config = dict(
    intermediate_size=1728,
    vocab_size=21823,
    attn_scale=0.125,
    init_std_up=0.0264,
    beta1=0.93,
)
MLP neurons of a small language model. Each row is named by its layer, matrix (down: output weights) and neuron, and shows model dimensions 80-175. Each number is 128 + 32 x the weight over its row's rms, rounded and kept within 0 to 255. Numbers have three digits each. A neuron's up and down rows have the sign that makes its largest values positive.
After each neuron's rows is what it responds to, as a language model described it from the Wikipedia text at the highest values.

L2.down1483:088131140135122126111095096155061082117104151137135184112124128183178140172098144118146139142159190110131165119125139106121173113164107095062093088130167173157141125166131156178145168133134145122167129112183069067097142162119109088205181163164124144144067106100143123138119154203153130149
Responds to: Word-initial subword fragments

L2.down1261:191112180114133133220129149092068085114090154113134165084116042097123145106095176111179132182172061114116112142187096163153152123130111063100119165137142112105162175122156112134126149152196131149181119107117163146167134160113136106151079111137077093161094090118085190099115137128173117107
Responds to: Mid-name word pieces

L8.down995:114146133137105097172143075113083078114141140133123163150122135110147108134141170168185148169129151164134184157106097138139086093059122124124123080123110121180162112101141176094155119187121184164111151120139079130094164102082102095114160131116096112105071132108112110167116123155164203110
Responds to: Word-start fragments and abbreviations

L2.down140:093112144160161134172128143077133151081151113106153173098122116096182126178116142182175111113104200135120086148153124125112088170157153151135158120145097094118122187143130178159145131139132072136165093144091139115128152128105131137086181139155213136127134142143129119140138119170099176190
Responds to: Title and affiliation links

L2.down1333:070087105137133103164146136155143131130149159157154146189126088099088065105134100129106162143216089151085192109134108121130154171137148122090178152109191135097131155163073115098180136148108092124123117131125115181194172138145117120141210142120102136154073151134125144119098120078201128103
Responds to: Predictable phrase completions

L13.down127:144095159072148095158152030144076146129120116124137111129099059133141119164167113130113129099140155061107155156134149113062120133118061115161128151139174111137061134173152096122135099145131113147112167134114123159129188093101130096093136110150086121148203143148151128127140154063080138125
Responds to: Foreign name word-pieces

L8.down1094:163108148126145184109115168093108188146115193065135127138139134173000092146136131158141140117141147168108088186128171104132043111114141117102129152148126120148127143151181067093145152074163130168131146112159091186086159125151136092103131141119120028140122124139126118081112160191109136138
Responds to: Preposition "in" opening time phrases

L2.down237:103151095138090115113083120139112199139168118126097176125155184138180156110147199115106131128177136166089091136121112146131165155126161181131116132135156127122137155138142172120078140155098161116114231119143136128112108110195184161099135186160133101097161130146084176071151190169117135122
Responds to: Post-clause prepositions

L13.down858:146136112142084135126103071175079059157209107147139114113128145138117085111161147151162173091159161123143097157077100158180128161137175146151143164142143096089092172068180039103136121168072141155139090111135101085116145080175177130128109053131104143121073135139154104108166169135139094137
Responds to: Before place names

L13.down355:159144163084170163065140096099116129122090147090113102159170126127148109161165076132087129137172088123103134186117088081043135153141071100142117102144127134126140126100148138092186164133106092118125069130167087144087087115154121092124159120225174134087157121149166140142143184174143140103
Responds to: Closing-delimiter anticipation

L8.down728:116060083173142135130117140160162126161094128097116130088174149121057064100159212086154062155127159129186085158095087094120113158128148098075143127176120127115110126038127110145140131120146095137109094170075102182094142141138162162077113112101118100185153082109187125130184118091102163149
Responds to: Surname fragments in lists

L8.down342:126117164168132094161112153105150086077133108152068133119106083147093130144111102111060135118122116149167154115122115113178176184106104112129155105112110161087141128109080168108086149109119145154138139119166094109104148108106108121083168136077153150187153099119108104126085119101073119115
Responds to: Word-opening fragments, often "th"

L13.down37:115094169148177153158088052102126089124082111113157113124124177141165111182167179129078131204151144140121056118140068133142162136131132137166091163143126106060128138163177172160168118132174141145166125117119127116121112109152151130118175152089134116119091069102081118093087118149123170116
Responds to: Foreign-language function words

L8.down446:130180155118114135165134142128152135133108150138206164103087137145132097176110109159154138121116186127182138143159142137141136163164104122151039094050162129107109118118113161157064150091102158064151157147139131150152129138081119091159162173097158199113068146144113117119151114079143160103
Responds to: Place-introducing prepositions

L2.down1471:159183079173096141128164142110127091125129076061099072119129129156142167113176111115107100152120149172183112228135157152108078126123105107141133103151099141103106149093136181116164136149196072143128141153092148125138136153150080155186107063113134153082062164138049133101096134163073167083
Responds to: Directional particles, name fragments

L13.down1259:157175171180144140133189108143125115125078102107139086159131160115088149122102153116110048168089132161131101129144165114077110064183121081164151158158129068093101115123127113150131161128103126152144101143118121151167162132186144150180092075111142107149133170106089123078101151125108116148
Responds to: Inside quotes and brackets

L8.down922:095083120127188137107116145089072188179122158130137121156138160090067137127164070129116102135133124133149123152126105061103093142157150120113145072089127119117147083132155096176101130119163142081093098158154185124135128146068091108098127168159082081138103124135069145147162059114159088073
Responds to: Final word of titles

L13.down195:140139166145165103214129140120135104105131081155091160136109157147193162120091112106116155142064026131099071110135140179147158179099105118157145087131159157150122135165079037113122128183137100080134139097080150084121109152161102128144087167138106137121076135150179068171105115131129118100
Responds to: Mid-word name fragments

L13.down1251:128141180086159085189124142085118141105104162137143140138085130190128150090095134164145119062139157172174123106139120120110151104187128097115135119127100112143129116076072147129117168075157096116123104155127120116115101145099115002084113123093144200115086181167188095131140125151106172097
Responds to: Mid-sentence closing punctuation

L2.down1525:120148118153190132169131095135135124129069126121163135172150161065100140157140154125155108145101130163112183119103125165199075131093122093106126067129074129083092198122096122088109134092155199094115150154123152212167086115086101159174099077147132088125103095135116209105148159132092118111
Responds to: Table and list delimiters

L2.down1604:125144110160110179085170119103130121096117155134111162060143171141113157133112116116133151068163139062108146198141117151094118114172162107114110129169055135184128115162147092085179122076128137133148123154204082128119129181165120105158092100056130092073161066140157140102159120160086051100
Responds to: Mid-word pieces, pre-number spaces

L13.down1174:083179125124137109138143170149089108166088133109131117079108092115195138110090153109137131112109119112117053180089197183107116126117084118104109122115127180106089084179121140135068099144139140128148172126145142121087159142101120114098129085112169133120111135149159121132098078151090081136
Responds to: Place-name pieces

L2.down1615:137125087137087070102102118149082135128108107071149090125155056160104127120103143173106125137197180071123173123122166176126146189116151136083169108129093123143158113157177165063141106142174140081097074121113142190161136204150082116094078150158090148111133096102097152123167131153132093182
Responds to: Predictable mid-phrase continuations

L8.down935:135067098104128078118140129159127163134166184128120122161072143156148140158134132166106141173158171148127136122119136138109163161161095170135123107123091159156143107080129115112174082097104146176162182104092148138157087062177153125108154107112128074148106148089112166164137140089143150092
Responds to: U of U.S

L13.down848:087091185116129108140069144151158126129141113113101134157140095043104130153128073166126186120139137085102088163152100118120149116159115078158113054080106131121160146161127086139152153141122163137101193140142119063152133140103103049119155150155141120171157129113114160077133100120090107172
Responds to: Inside multiword proper names

L8.down1452:125155130163179147115120125092132090157143165135188106165115133171135128047120128213126121146124148161112163102082108066125161155100167090045141165104140089162157116099112161155144158153159090131074082120151086109169086095125129112146118101126141128128139147120087132117123086144204160087
Responds to: Group-describing modifiers

L8.down14:061147168142130167132175063121130089143124097111117138075147108114143140172120155131115132145102164151117121104133086166091123088154155082125142118160116157084115111119075130118119121135088112120130067138185125132140113110072151066128114127128160127108105113137114188095137139077134139191
Responds to: Table cell separators

L2.down1580:100132137116089066057138137137156109130120156177193136096115110123135151070115149133084096104073070140140146108071189129107137090097090114114159099145125137138127129153081116106079133134149137159081112175044098065106121081162144129171138152120147202145120130127136131141191140121101188158
Responds to: Mid-name word pieces

L8.down227:139156166133125194129093104153170105075108091115221090089157154127142158127156159152119138127152149164181104165119126094130108171141176147114176063059115133209147127154085093093103188082133103095083168154113101077115102080106100122123141105126103110172117144116166103082134178141146077136
Responds to: Word-opening subword fragments

L2.down1497:136093121176114121098114083082152101120162124155175125158147106081145143122136091104081075147221104152114087132141081130124099137173125143125193154155089098140126153165118189100131087101100099138148165147166194090153162094106117155130123089127146148163142111143152187129105115203204130206
Responds to: Foreign word fragments

L13.down21:178124132124174109114171175091137125156119135155111143180175127149109175142149145179105103097114116188182168124142147150117071089109149144089131127111114043159127138132116093127138154085121123090139151136144118191117114075076141157153135158105126058129138103181214169147149093080078148111
Responds to: Prepositions before named places

L13.down657:133201125148130136115134119111109091080124085124172122115159120136194152135088040105217119093142092111117134086124168139134086108132131102143112143127143147125132136141108144107114149111185158080141176133113101143115131100133110117150152110073172163106079151199153161071117060129179063173
Responds to: Group-noun modifiers

L2.down651:150124131142068088120200129124120163139144169091146170122108110072080113110151111070214116122118176039149165139153117118127106184115109110098102155099119100066080126125157148077093130118147115126147141143144200142095112168162076140191129099146088134162178167114144103120097146114137129089
Responds to: Place and time prepositions